{"qk_norm": false, "attn_scale": 0.125, "lr_head": 0.00464}
MLP neurons of a small language model. Each row is named by its layer, matrix (gate and up: input weights) and neuron, and shows model dimensions 256-511. Each number is 128 + 32 x the weight over its row's rms, rounded and kept within 0 to 255. Numbers have three digits each. A neuron's up and down rows have the sign that makes its largest values positive.
After each neuron's rows, "fires after" lists the tokens most often just before its 100 highest values on Wikipedia text that the model never trained on.

L4.gate1321:122132093172159124127093156097093098131145144045112125119099115084126147112159121108107086121140081083176115127059073162179106125132166138137134105151172184177113128170190173089163105143149127160097118103135103106084118059083139164075126162137105087151164106161134112130193185160058127148131177067178153126152079071123090136138204050092145106168103112159146136153162093135199145117140107053140154169067134103118106131158113160099171127170160106165149140091120156137119110148132155169034125150135153117121127129167102164159153133113173099150125056175068133182134143160113225118112209133111091131147160152149164164123087148107180116137095115107101134138161186136141167121136108111099107108127082164140113146164161050129125123105099159128107064113088074156077113150123174
L4.up1321:110136175097136126091105065136133141170167175132127177140077106166134163065120179112142133095100114151109183175113149126058152101137111065177163072174078111070153155124118171158139115084109105142097096059028187144136057107131162118123146141143129152165205112067132126173171118198139124093097139145101121147115121130138125140141191142170126131094188071126130149114153144129122131164177117102078108156056078143118173100145113131170053167138092106162128117117162156153158139214141113108110127088110119156123134111136154110155068133112134169144107164105128137188084128111152118130088159176105132087152130181138135118148134105166113108170121123058118111170123171106065177130138146174092090095112095096134196110139153156089134069076105110127101165108116099136176131162142103
fires after: " |", ")", " |  |", ";", "."

L5.gate1060:107094116166094112080086085104135147086102115087128126103145137155055138120108156133116149185142179158148101187055161175159160115176146107105150054155066161183141087129135164076173126122093127124114133076131107112128171086164137130137122141132053134143127149126159152099146123156114093103104111123106099208152089122079105102216127100122143188173151093099103120130122154091142173096088111145096058116065111188118101118152105092085134100123116076134151122126139114062102142188085112154139086139197130106140115111136161156132116089124162138096148079133090107184141141121128137122145170143121121102084128102170159117107155132134160129109115202104066086097156139162110131168073166143071081141136142103091084074079182167091188153155103162127105136081132121162095178132094135
L5.up1060:172105154201130149093121130142150164162145110140123174162137132151122109128100162133159168144127202192153130148099104179113127142114149144063159140141166095142114136177141179146063126085118097116192120106207091146159159119092115175121170107141152167152084080169117116179128138147194155125125103121160112102152105173105176124136156152157166165115136139086148130148097170145092151153108125147144184148097100086128138131149109177092125119114124115100084096209176116120177149088123145138144127129098094130114079140147072200146056139126118097096138138154115116138104098116143054155146111163118111117162100136068119128137105158071114070158129165115225127059095094101086150106126147184106118146087192102135088100157103110105075136051107127136157154174162118138126146128130083
fires after: " | ", "; ", "2", "1", "\n"

L6.gate69:080100094138073156087131150182109121131119108138099231168095110092130190094121137149084097105110103153185158140131132163165103117125121070142127110107164153148109106094162134147140123141145107108132160120113132119110128132125108154093169147138142161127085132099125160118141166100122090160102091106106102161178094087132031127191123126168125138143164160108109116085148102139075150123178078164047089139098072125162151149122106113099130120179072067180112105131190139095158105158117152120059134103120082102230082138144130179161190132144193096149095122148140095173129115159078128122089114121173096082095138174128157081137174124121184095147185079128088066160119132118128119095122083158135097133100156184099178142195120127159125088131092155099129144105177173129115173122163110
L6.up69:137086164111123102153159139129129164101077132143104173143133194142094114145151162130143126153100096111169130168133103173147131135101103171148109051113156103162074114168114164127123125113143161131100172095155128141109091057114121146137164149132200142134125107130151155106107115067071081140146189137156136138121131173103103055126067171137047166134130127080153156166204112089121139091171156136114152107096108137105170140197114106092129152065115108087174137215174113094061104109133071098107118196115168166159153119090138174157161124147036161111136132170139144150137139093152080139068134190097187128104092131083135144119101095061187100102146105129072137114159098121133102156136145149091163095139163086082090156161143118076095137139096162089095158116094086109161128147150168
fires after: "1", ".", "2", "\n"

L6.gate1230:110151100113202114132116103091134140116093178116068124125122121181123064148121115069195093122101072138162136133091114198147075115125136152084125117156157141176141076166165109074175158144122132121152132149136166047076123120172120174097114148080117100142120106191122167116078098092147140152151167165127124096095140128167174138152141075118137115064135068114101133130152126157140171108149169087129100131158126120155138128123103090085155121124187091087080161113147126113122156152103157125174189097149169110102104072071109115107072115118143103171083127126119154140178144140119093121123072131134126134110168149147094093185210066099119161082112175149091104118159086117134121175077103130121174166139081149183147093145130089182106145075066169077099147090153112128107100111096098
L6.up1230:108090099136155144113100108130099196059104100091111133101138125094162102125152160138100181122136063131145089161147068145154108126148108123124155141117132097105114160136108133095171099073138156149097077178122122100147124127169129146165133115143074109162101134123130145115128150154103072090113133171134120115085124120057120149135098119153111154123131084100134188140199104112095144108133144060125093119126165097194176096064130082144165153102122093121137076146109100143119083111076122145103084114128185055116138118161078155166078099100095159166150103156143120140146123132134182126147109147091116167100169146068127115141113144165151145111049078091131163170107120105110154161181146116132060130136108081096125139132117165135119128077120139054163175149139164100120104123175128
fires after: "2", "1"

L5.gate451:154158126133107132166096145099132156131167125120165196150082128130111108103113097173110106177144097186117069174136165169098102146139061124099124076134128121133157128164129104114162168149098148123083160108058111141092188127100140171172117121143173153093143086105125134107155179083066147054068093106184114090199141129093110078154172084162088091171178123122106073118111104130123165144170099062123088102085100089103156148189097142102066146098114115152129131126191152095168143142108098126082085091140172165170125128162108110144125083157116134101139153147160097162081095154089123166085166169089103092103153153161178093169161131116166076184144166091085147115227160107072166111124070143091068140135122150108109154139115106152185129122068114151162120104136159157095068143160162
L5.up451:108146119149130121132144141120166126179139052156172177138167131094145143100088161106094089191104132146151095150103180117153095121116160118129119061119098197128101154125157152148143091139092170140100109109133145115185091166149122169130187107210108161147131158153152107135135105066127196202110095095166129131138142174095093147108146101136131137168126107120131133136161092145142144160161142086110141180136164151113120142166111154121154061187156153122171102121158172076162142163129143186065076142159128148140105103163167139179117108111142080130142130124115133121170107109135180107095112110123085084223149171093107148129157107106096104181131090102107139165161153083111118166125101168169089134194138098096100155115161055119178098078115116073129131219113129234069158153129138
fires after: "2", "| ", "1", "–"

L4.gate1205:063064203119061127116135118133108125136151110160126119124119139167100150120164082121108169165173167134181162136091161129161134129169149133123124128155149135165036143151120188089129163062105104085149114135135115064123155127132066090128178137146157122127139186138186226133168110205142144147105166195151138140153170099145158150153158116156148195120107124155106105179115117121143133100124129132129114170136131146055113158173159138124096091151086149158186138073164119128129122151176126068168139135176187118093161118157069116130176122160180175144165095073096176159117130158109096102206150149129131067123149078130122087170121114110150173093100140134101157157121107101111158183097109113133170072125148120189115147134114129102164134110112120102171144091139177125145113071135103
L4.up1205:075127141107072119110109137081190140109136162105119158160127128089064113104077165124137129142138167097142130118101157184148119183135196078125145116152116153120107154156117100148137195122064072124144100163139141138129172147117102123147136151178106124148148177138129189107135162134092116158189146217125153152158140094112126145158113135150145145080124116123124046156098126159136133130104131137102154166110071171130141104157111151165116125054176141116146164142133151099103146085109105089159146116130138055144115086087105111064158083108162130109114078119066158161116124123131091095188121098184096092182083116137155142127129120085089110154132190083156176177102137163077169085157123157171172075106093127138143114158169170112129116148163115127147161080139151087136120085110097
fires after: "2", "1"

L4.gate824:114105163109075091154115169062145135142126126103093132150123160184124119095169136094081075184131101133146110127136102193119163141116104139131143170135092107155095081093135171098147126099145115123115127187121149120129087131110064158157109120157113067104102101107144204190133104101125083143086101175119179170106125118121147156139131072093087137142136082140114117166092107174087138133136145109122103115124129112152199120095121075117125060105122131180114125132141163151108130125091137064201139165149183109142101107141133124194168079159149102149140145165071106093108152125120137122170149184124168117107131114151105116143158091134203083154111132161100079212146123112123149151111191160159107123064132130121122103146120122104095166113131116128148162166125147119087067124155120
L4.up824:118201160127052100136144085086077154093100119118132086150191109194076165151126068139135110146103128122095163140110131110179166109080087141119183099123160090170119080148171129127141162141159149131051103149057177093149125144144169091168126144148135081183076114129108137177098108104102111170106144164124159145152151151058150137134103081160160160091130135112115178157105103134155130100117056103121105113091151200172150120146132134151127093106092123124069150125119110164124090135121108133097120158147174090087109050152092187120108176183145117096154124174165087128103171166143183112163101141162154115110104102147082162162153082116131081091117131160080110106134141176168121200106145093133109142098134119161154153180150147160130149179101084114131169176087072112088104113168118
fires after: "2", "1", "–"

L6.gate1196:119138084116094134187072173158104141167125154137175172100076081124145124198160152157109095071104021136128151089116094090107133124091129119123120072185102131182159063234144155158118140144145102110145120114155146112088170106074163107167136140212163143118122156132164130117117112161130103103154127134085131115134159156148169096149105141143122147147147096138101114170116186065149159060155142134103179124120140166131168126118138149086112189123138041123174044123170085121074147110144147078123175075103147136174125120176087155184176068045125113123115076164117122144143111128090130129107159156113146107117148153110143102184176130145149117084083132163154098126106062153091139190154142129142108121093154143120109150044167137155218105148131121092076093115133139086125100082123174
L6.up1196:170154170105050133129126139110158109141156156134144150155113156164072171086192074181101097082128172122145062093091081154134087111126135179138136133080092133059090087077100109086171109101139090171121159130188104117111102132124087120152145136093121155163101132130158166101089154138090106175084175131134163143166123108120156097121106192119118183089148116139068121059124107136110102129155075095127097177092151149141070175137082108130156076119117077133053164149147122070103137116088178087115146130162187132123133057154171059129095146160117120108150192110193140110128123149130070088089069142128109120062094180106116069134107144122193117194125069116164177159170158141128079129129077137174076165132106094134136154166145127163146102119140100104160140183105125115155115081169212
fires after: " | ", "–", " | — | —", "1", "; "

L5.gate192:146061075148174150147126143162132052088121201178162098090140083120161102110092136063079145118040145134116149131101101086091073137154172103168159122102173105138106126159138159156106168133102118138108159135128114157155079160099133120125155127161092129098159135119125120092171079111134169086158145143130075163143100136126116105161108119131095204127125136073099099110095125149111122094148081142122122161197166163103145143149095099143120042113152103052135124113168121121126159135089135141129135126098145090153123153174153108112132184126137135141115156166067130172091139133106128171213146165194131153113112146084122190087085113113073094123122155112233064121133108105140137096110126136063208131103139091100105088075091148161185116086177136127110142107132108122126129144074122
L5.up192:087061160133135133134097067115171143083149130082135156155122156121073149161102101140065113149135174118102170172164135099149117131160106147093168115140112073122130151128133156150144083119117080137112054118151138117134163170106118119164157162153166166179114164160094157140141152145078139125179132169145138150146129186150182114169094140116163106094128136108149111148089161172184097061148156135042111164065092089130074106138113170133090139069122156104087118167163120106118130065131109155165094070193125136058136152116179168101086083116109144114116091162166157142167127153134123135104122083151103117130129147041111148141097108120132176172117185177088145123100140160184155092120088117107111119115173176073114126160162086142132119077139131152149112142140145059221143163098079
fires after: " | ", ", ", " ", "; "

L5.gate59:178136094143112162141073118122079166136124138133191149124140106124050156111116146105139147156137130150144116152132151141115153155116144123096130139101158151104119146086116143067127168155094085108135160151081147149120107149151119114110148203182116117159199112084103130203082111105063171122133074093100099112136142141124116110154109119138131163115122083121149130074125099121087177105139147110083091118024167123141182158122089138120057152134130155177097110120150162107108130152119098162114147058120160106146073130131106114150151154148129145148142134113133094128124109117153079155109107189124150170127139083167105114151112184137146131120135127123134118156113135091139163185148127142150122199150137134100138101191149110171120102089108166136150103074092164072117088110132095
L5.up59:163113125115145128132141165111181206077122131153148146150113131110151122093105126153080122172139092127037113134158174115109170186061116073067153103080097116175105088104128038158166111121074164085103132099134128088121115144111109157147162143107163127163124097107147165183106155125088153088113145137152126204133177180138075109125157091131150155159116090145112152148107126131106143178072153128068082128115130091143138148133109110077144159154139150114081078159142103085127115132102145156127156139088188161187070147137116137132151131155161088072134125129066115089174083168093113107106228161104099091124125136095133086128145127114144176095054130137109156146160144140144125138062076134140154126104115148159128158160194081147127156125124130043135121090186127091158165171174114
fires after: "1", "2"

L6.gate483:147101124138083108135110132163088240112129133176110173067113137093138177074122090095133157148152185130097096170108123127156113179104137107092061134231103108163123153105128124121150177197110161152148133114145138143124110121115154084189147196136107143156160104151091106128204188143164133120169150085161047093156154123130112094180113178087158146136092069160149169102139178095117137139104093118100116148103076143134094144184103059100143152155164168129182067175133115139101139156162127140096153150139179141050136086099113149109110162105163162157145139133135138111185097126188157149137196136082138109068093119120110015190175090120142086123125117131106105122122145129113134160131121141183151186107142108155121108090125109128127154122153162155128133076108100153168116168133147
L6.up483:073129219177110139146090137105161108088173138150140106184113054140090123142154100133139144131196110095120129127119044145109140065109131182092118188099125182134113131169183019120161076100105137097153161099128089115136089152087127096187153121160159159160138139088125123118136102097152146086135112141162116107118108112090140134118152134119200059111128141136122143114149148135163128136168175176113151108121088131096082078093149087127113126119138112183143114139081087154159147145192134102146156143099111107119097082095118104150073127139128137124081094101091186162106214169115112136083160105105139150080108068123143163079135161141078136150096117122140112128066128122084186108107177172145118174114106104104098147134116202068111144093186092153124161117107074174144155114104153
fires after: " | ", ".", "; ", " ("

L6.gate35:145103136118177129149137119142127148090163077113133064138126122087094162105076090094163097118115187160122156142114120112117110139133099125090089089180145113123157109154125082153146154167183153124121195154144200167182160126129111120137092139090140133118123105201105103111175201127082113136126147180091108064106122136139070111136109136137069123110139149157081113115119109114164148102100193092113129073169094158084166142155136100100129109074087133158160096120152097121107146188128104147102175145126115143154088139073159120159177067171214124113128118152173093109100096135095146177123163151077172138133118176146135136191163158122120106144144158114108126103172155172096148123092135159123077161123128112102099109151113129131104093063099098146070107058194089115140066041083138
L6.up35:185146119103140176127165100112116154102120091176132180149098104110116115184126071106139140161152095144100143145105176130131184182050160112070125114140136155128108134119151153154153134135075136156073126071057134056117076151138140130126127132126119146070127159075150175110125078136158104097121122176139120111151129128110162060137109112161147177157160087118116103117131113127152134128147165138107129112082128086189137176163104101184072166134081105103070107155121096054084142187145148134138100196134111173189170164151129213108129125081130112139105110097093149161094104114112159126135099071097141077133137157174092139167127082102150102116149058102095165114115157166115177119097062128125107130149127147149135141146124124143118156181090077044192151136139136131171127165146175
fires after: "\n", "1", "0", "| ", " | "

L4.gate760:058099143141173142160076106094146112074080106102108133067120152099081190157163150107118164132146143089179118117095074120111108121159106147118089112134092084153075151166141123101121131081151120123051135155140137150105110139156095246163165112062057123136107175109131156110118075132085059146157114145108095099125099119098113178131144137134140146103101145177103140138076102144139128094076104154117157126098170181115097088104114124196137113142180192138197125146115117078168160148129104137140090136126131147133190178160141104108115106056159147113125123118153129058129158172168070158085114141183144146114069165089166086138120112092132099091107141130087111093177133112094114162097135156128104113151138132138093136105151139133113225192126192189136125136114198095104112120114085
L4.up760:105135115129125166155134146155122144110177168136136087206100156147172099118100162091137095123144163157111111127112154079176195178175156075110143098167134193169181119110110140115119143101078158059181096103208119088124118102055142114105149193092121099185115103173123176110144201106129081108138152113154168133140127139159101092136109156141120200118148088151128108111129080123146131185189109092169105082178142072140124151145136114175164105183141134152119173142138143123051100142143168119110145157094156061136072068071148131138138094106176112097134127121138164125139101111117124124144182098113182137132106150121116133108167115134128120138107159088137113171109108149157088105114151145171146197153129149143106090133049131131118076123103124102156127113113148140084119149140183
fires after: "2", "1"

L6.gate290:157082031214144159108080091100096190113097117057108177098136153158142146126115148169148122115089067142172144216095132178118079115158106098097149147109129132124171116129107165076110122072150105113134131141128126112121111126082156083168142154087163135173102138136148093086100173096082131147130114070133165110158112106050154103167153116136099167136115120105092121109085101120088160147097122127142158101123094187107041099126137094140139095088079139089143143137169075096151126149106153155116020107141128136142136178143134159144145166075173169172153078190134156165148121177076100115106142111171104100128145166168135080121146126113106145131100127152128107148142102108149156125119131128127126151194175152111111105195151129142171129132103153130161090138172149110091113158093111
L6.up290:076117109126159126172135126119158094129033079177128132177130120132084130145102084077141126089136097101133141103105138155137097124112148067147159125145123096102102164178191127123215150102116149099070145170161129167195085105098107094091124122133142174107128173183119192128092134162137176144111157177126085106147088135110126089146118152122141146089123147157157115171088119107165112108137142150123158079194113212088091143108086153188088091120181150144110195171135127109129131114114150081195058138142173076102136160169115105104192112019147103076108071124108165106149140158176131137113095115186089163143147078167125092120104065151128129167145194128153188153126137145163135138106113120199150135174131117157131139120156111125113153104133093133154160142111187101140143122094083
fires after: "\n", " | ", ") | ", "\n\n"

L6.gate137:150098128061144197158116080118141133204091121185127186110110136153129200146107107163057119153142119096153134171053094153130163157093060094180077127109116168103107131180162190162119127111120126111134137120157104142177150091128119097183173157163121105167161136105151162170083089111101145162203159089090132116124104133132074122127113094089138099132137115079129067142114116081126109074114079144080113143143120133111145127130124111135115129043111133125109136144128128177141117119175075150108113084145130099145105143095132131092140114121162158105091057169127107196133106120120156117143122173130116145156086114122090140197189151102153082137152095125186102097212146074178148145132142107059119144192143101154074087144183070152150145165176157154114118085119117124092140138061124
L6.up137:129110124171156140143067159147133146137120139113086165122184142095152095067097115157087149134119093151143088131146135116054144104112203163126193131169116162142150156139205168142164083085117140151147109108064143164171074181153142127173092127102121150173156176159165122200153133106172171108176094165123108139149141176092125124168100130160149162134102091139076146141129147134099112197190148131133186179107082109082132094125094167164143136105132145140164143178213149120099202153099139110088085117189169167076143134139144142049117084070097142176141135062154160131155094100137156141113183177209145129121134147093191093175166132132129160136127125109136111158093198150204154147105156156165176172140069121120170125180095116150159120093107076137120203120185106171140130163142091
fires after: ",", "; ", " | ", "1"

L5.gate610:115111074153100105144083161152150155115116152080091141056137113149089101124123169110073063126120150210138073162106167132163144111193103165114152137071143095163174101128134105111169169121086131099147156145116136117123177111113138104132138183146170094186100086205160181157104126114130108104087172120192114187139098167143086175166133126212108139171107127130130186130130145154096175198127150074149142120102160053141120146226067146161152169177150130124156138173168144108127099180127121102152154117087161073159167091124098154159142088110158130123163115150133176105088083147156134106095115151111157146159135121201116098158147146083094077151089119176094151149176125109133165161117106085083101143110162183128138140111091115127122100150151109142147153089195132086097129145125154
L5.up610:184084087176147155079103195131129119182102118151144147129080145092145134193102132128162100150114182118103142123102162111146139209153126138128132069121163158158103112143136089103132059108155101140141095104102118127074052114159176086129100125085151178157153117154121173112119129095151134132114119052155116104130064123161151105087171081122165126144169109119028063094137072066092168191099116137175148133137095126142121112120101097085139152168041136092139159143084165128122121158092137187123179110129087179146165175094101141121122091102148101210145134156167078140128079145148142134123143089166087162119098179100128133150125116106097221143131101124172142140143141136135128131153080183139116140095161170157117184141158121096061097082097129129107089125105155108180152200116129
fires after: "\n", "\n\n", "2", "q", "| Party"

L6.gate670:124079112147141109089081143175107055087192144126090157091117083106077127081124130142085180097146116154050167189121110118107100118140145146102118134114115120152104167157110201158189133102136112170143137160108125098101147129139105163140179170137104112121157084135121093147141144114125073138154171083115109094149156183156123118133142059140134211096150115093119151115132148132110152107125146145092092117070066108123153120160184160089158079105138153115131127219149158108151101110073145131084163132084131118114097122184085219130132170140161166105128137125157035161093103109105140095161166141166148094122084157160103154186119100086108114114123117122114112143081143119099174075144128110152124111149095086122087138157124138112125138134131125110168103159185091128151112193147171
L6.up670:171116136181129144188115104139109149119141165120145160176116156201139084148106112123176145139109152118090101121184149157147114054092161158100104138115124090095095104103062143105136145146147150129085125107184152135139077184125109147138089111121130139149140164076166161140086142108168181140141116110123133116118144151135093155134097128129140073116137120151140109134160086094102141144115104097143097183112134211145093174126112211117117078144091096165082133199128120121089140146184059145076130137127078170125161075091171091161115181101155106114102146089159122112154114076146168138132141182128159106118146156099110056102116136107214177171138127158106149119131161118175152172108099072151072125098159116074116179134132134120152136086084143116099125124116149138104140171109096
fires after: "2", "1", "0", "–", "3"

L4.gate767:116152149109141142065078119175116141146104090153138146136100115131196096159159116101123082149166072093093115136141156171096112135136141132105134129134136162086115119162126112141149140139084102118095123121090034104089148113203109126086127113193104119143183072115141165100155046173153123131164151176183162186132151083095123104137103093132110116188198079107169128146165048159136157108130097110142168081166127138110153087106044108142126158100125145166142125133150117105104085110155169172126110110121148103200144131180176149081114117126084080149160125145131076106137096132111142159135142149097104161150153197182138172138127162184126105164138120088055166092163123145071127181019077122079059146101121176091113100171110140115156075146088131127137073066193161137127166127135125
L4.up767:131188119098066122155117158117151139102081105112156145153170139103158136162161158149177076125091072104161172146140135147087190135178154077152087172142115120146138235144152113171141121104208179151116106082153156136169084128140162116125128132183140117172158116125152106157155146091096089134080155056118133175136123117073135112132108141128113102147133097089152147096129165181103147107100095111160073131121174139109117183126132125083127116144148107142104131074103066110176149146182135123136181133129189107112138081120161097130127162142051148114127098129130076105096097128168193069093200174161081147155148177063134098156144147165149096131091125133094141164183142071097153125146115125099093139121114140119123124175132128120144108168075138058057132058126063076172140139195130
fires after: "2", "1", "0", "3", "21"

L6.gate1006:130098098147097094198144119132162162122122177123101133143149115150038082050115121137128105180133160080159146104067131155174162208149174115098139148119135141111183115111167153052123137160158156142150165119116113113079133123122142118077083121113114141091173208144112105177160146119120078112082108090141093130097132197102183183129215096123159210154111092103129097168142120139114128079146104119118145132116096100083137172126061183126134122158141127153166137131129122102150108097110142176084162166107139124099074123190131065138147026173114135092185094113075148111119120176105106142102130116191166120160220098108179102082164127121106078202115160088017130108182140132097137101133078139112062131119084110168141088096162120110121141087167151142137170122096129116159096157115094
L6.up1006:146160076123171153205198068073143188198100090093185079135094167168194107125167105130097163151113126115136073129068114105094118100125095102148162114117178129110139140099126144128149134142113134159106102156152130117106117157112116084096128167168127151123123140104150094118172117160137216132099142137072085085098139172125144150157108118158110133177119083103134164104130081149107120123126173131112110171097110107124164120130115117126132143098157134130107128077133169132117092157097135096089123159117129160128116196090210163123188139139108103081111133086157106070148159108111098087122071175161158094173183140105106150100137134135159142154193156118062096058155113085134116054120128101169089104193118120136122124152098172178128153198145145092079137129139149144097161163072147
fires after: "2", "–", " / (", "1", " (", "999"

L4.gate1025:182067106123161145103145118105056161100133134166119173130135092183057097125118122127136110117117151147148119111068115162125091165130171158082123145104143169128182090093098136128155126097089103144188134144172157096111142102177146146127113097141094114133137074094117138131126099081123149138136136177121171102135115106124164047138178153095159148073120146149081125135083170092076130123133144120131110146157131094176148156136111125136134067081157128085167139162188148104089171104109110111168130130122140077080103147129151097179142108091143114168118102102095075110176111133124097104166150189052110151181174169142130161132109095107128084135086147140128061134116107176168140151117171111136146129107149134137130129133145156166107144063104111146202113170153174138153173083122057
L4.up1025:181135127099170117142138128114142139112081093150079109077097121180096171109128104144097149120078132144136154119103130166095146121059118110093125096124143127105142153121133142174105125128198114100093147116136130155163157153183048157176130081082116162113169150136153149108178050082089096112154191158131120134142164086057184172109108130116112100106159126110101114103085122090106102116191133157092112070181124128130150101118148061128108143056173134091185130125129172138136132100170124189153141154148152137122117139165115194148092145089124120152103139101131121148130169108133127168131162179067106106114151117127162107196130145153152098133123090097129124083040166145113130167092168110117091098115160115176072079148127100146141158146099155153136122107154135134103070182162142
fires after: "2", "1"

L5.gate6:145053146135110094093119150108100164132102115224195145145150157124121103103108151155177120157174118109155120129107152124159148126125132117140159108099110109049110131186142173105205127113108123150163121118079115160145156141117123088136156112120144118135113168163120099134118083180128118133111134127164108121109071193086081110132149148185132090149153053159123153107155097145079122111134090102041097169131135113085143152132117101149147186107108165138132150162121115118102142149138156114153103092162126103121131131120150168140150167125124123119151177186115133119145123143124163146175114142119093082071161133171161118169143098114157058144150127183141084116123179077105131126150099131156081109095119120117132135146130059132132104149160097113185172114151151091138101037115160
L5.up6:076072096116110133147146090121141091141121119194126154046154148130135117118115185117144158088157153144120168140063137132096101103172113128137197115187115176106103115155087171142162088146135148099102151137076147122173158130114124126134163131099148126137120146148176151120073121081134149171149110101157133119069106082122147132142175127115137079072119052116128119152105150133147113106165128182071096115065129170056135139082112129146142122128161084082089180157127101063134146137187090099120078144175133116158078141090121158127147117101092147147159105114129111165124147188129059137174105072137147139157188171140147106148140157117096132113111118147123131126146174117078138168134095158116078107167133137104132159124143122065141107185114127096151175131102100142172134120084175
fires after: "1", "s and ", "2"

L4.gate1065:107140123167176110113138134159133153089176103082127106121124138087142168155139178119106083096134091130121112145151158122093120077122145164106136128111108153141151123189133101082135075160084134101086152086163142117092144060146141169027130167084121087131090094136163148125123155140105180146056101097169142139068157168146107126161118114118104135128087127113128163084147082056154170155168170081148131145187123098120157113110077082142181145147092159163152147117135141133189138128158146169111136127158111129156138156118127111093090115116139153134157128109123160138136109068141194156123172126149106160138173200107113158151127106112093184089138114105089140136147143199122137127110115153125152117120117141153114136138120106125152114120087147120095104122134085088121146167140162
L4.up1065:151117111187120146043101119099157141135187133123215196110098081102120124167080125161054124062150123124093133075158127091120126201106156097105088135102111173110115106164127154058136129111136194166187147146109099106125091109109130161104154144157088121160119066124114101090144126167129036169114121109073159110103144084103119107158193117190088070105135168076100170123164100064110155133097153097125151182128103117118139115085150081109132156124082104107143135166152154115147159148102132146080121111112105161137116145107072122169111119112136151121140139135199149161185095115132110142114118112055127140159120145177114180103116110092131139113104106159177134130162132132108172119129119150168158168089117138137111113146202094112167070093151149114107095164140105138110166116088143
fires after: " |", ".", " |  |  |", " |  |  |  |", "\""

L6.gate796:194120077188119136106119138165025125207070117099135114154156126185110107201090185152112130166145177166107120112167132067179155119184098111132101105161073129130159152100109146108140142173127120160160112146127092101144202155131145100139105131159121131061088144118137076119084171173160192153162081088121105146133054126159094140160152094142092152120112163125094123151094124104088124112171082142130121130150095104099093144152124058111117150113111119101131156155213126150119124099138098064123068120133105142085120103096156126151141148158121136118137117189114149146150177093141097140073077139102123093142144115083188081126139072114087053111108203211113085092097139135166107152138138115086120171153207125080099094138185106146090129166154198135134127105072108129112069104130159
L6.up796:107110119166173165121094126109117079143158103082104139143111135125102188146086122146095095198064138160100185175111131158109085126068190153113091109200104135103110150159126108159146078113137134124121041145152131117149119074094087128159142142139098112155168133123100117113196134152081083091129082092094108147144165105162152147180156160072186121146121144062086131134151133155132125155106136105119102089072087140187145120131095155151121107127059136129144088154119149124153132114154119106191105143098097067086088128130098161142125165157150102183152088086111123109114152150131160200073120118153084140086102097115144147088081117110077142075179111094112069141143119120138114147111104160119147165174103128145106142166086066118138156096128104091071110071146153134170101112100138
fires after: " | ", "; "

L4.gate808:090127068128213137108153088133089118071133100138169086120101098110135086123187077125147094147101111092110117132173110099129126149115132104109123194122127095185149115096118103102077128128151156195064113171148113102097139125078126150099177098123124132104162122146061092123049172145164167149097112156071120081069148111145109152115152113077122089100140113156120145093158166144120146084035134164110115133157133109202145150118147114136180186161128172145197112094117132113184137121158159161129124189073117112095159137154070077134143145101095057104142141141113122055127122207105109095138118118106104170149124105100139091183149095116139144143048115119093136135154128107170150108146119191103119149176159195150125141173126162067124127087113130084091087140145153140103145129154175
L4.up808:115131113128153114128121100097128150130128134104133134095125145137096180128179068084156096179126159089146126124142120134099147136117180137120087125188098128176198126132140127111099147115095124186089085081155068109069097164069115154146114152108128114103123133125143159056080141093119096157120124116115218149107143099144127153133141109084140058154162147126112099124149149186151109109030087088088085099159109160087137184088157092138208127128105143153218092112134123139230139175162108164150158156103084129209133062162093118151114106169140087155133117145117115121151086179137135128107137125088148145108115088079111123155174087085093122117055128145071135145081117131171173105079092173082134107124140169138128140188114123106087118149137116098124073117122178102119117147112151
fires after: "0", "1", ".", "_"

L4.gate1138:101096103199060094074135100077085122130139105146115166139115112119203130150132129085162147125147144203185117118141170076177128156200124148092152181174104126126147118106146091089135116158088104124166194195163173209114141131120095121128105124135088225176084122123118164104131176141172101091114108064136194097150115063104089110157136057128133167171108137168094155176089188097097142129108176130167075077168139094137124159140116136098104064147081156158164126074140126084108145099155136152093139160070101104046116027131148175151119152089079107080175112158130126117106070100090151158193087079131162136141150154149127093164110147144130153132156089167177128155121106114125129112131084132168171185161062156128065095094151142088107114191055086198152127123145123139105198161080139
L4.up1138:059132100134156131117106103129121177154107121167150135136183128114113113117096158098151049127174189144131140165078172112160092090140129159116104029102180136161146089121088097108098094116117101106131165069078119143135103076096098131122095132147095140130071040158175200058090108126127144117102148095116087145154173171112175110118121113120092126174082155121145156115116102095163140081117146141082112150155105142159146137198085136069128152200065107124121089096127126135118076127165099114112105134141056115146140089195081215145135134121099120177104134103186126087119154125130170136113099154167171095132092114158148115082161149126116144173172108114115138142091220139195119104171146107120184097097114156100121143106131179054092129111053144081096142129121135142138098078115151
fires after: "\n\n", "\n", " | "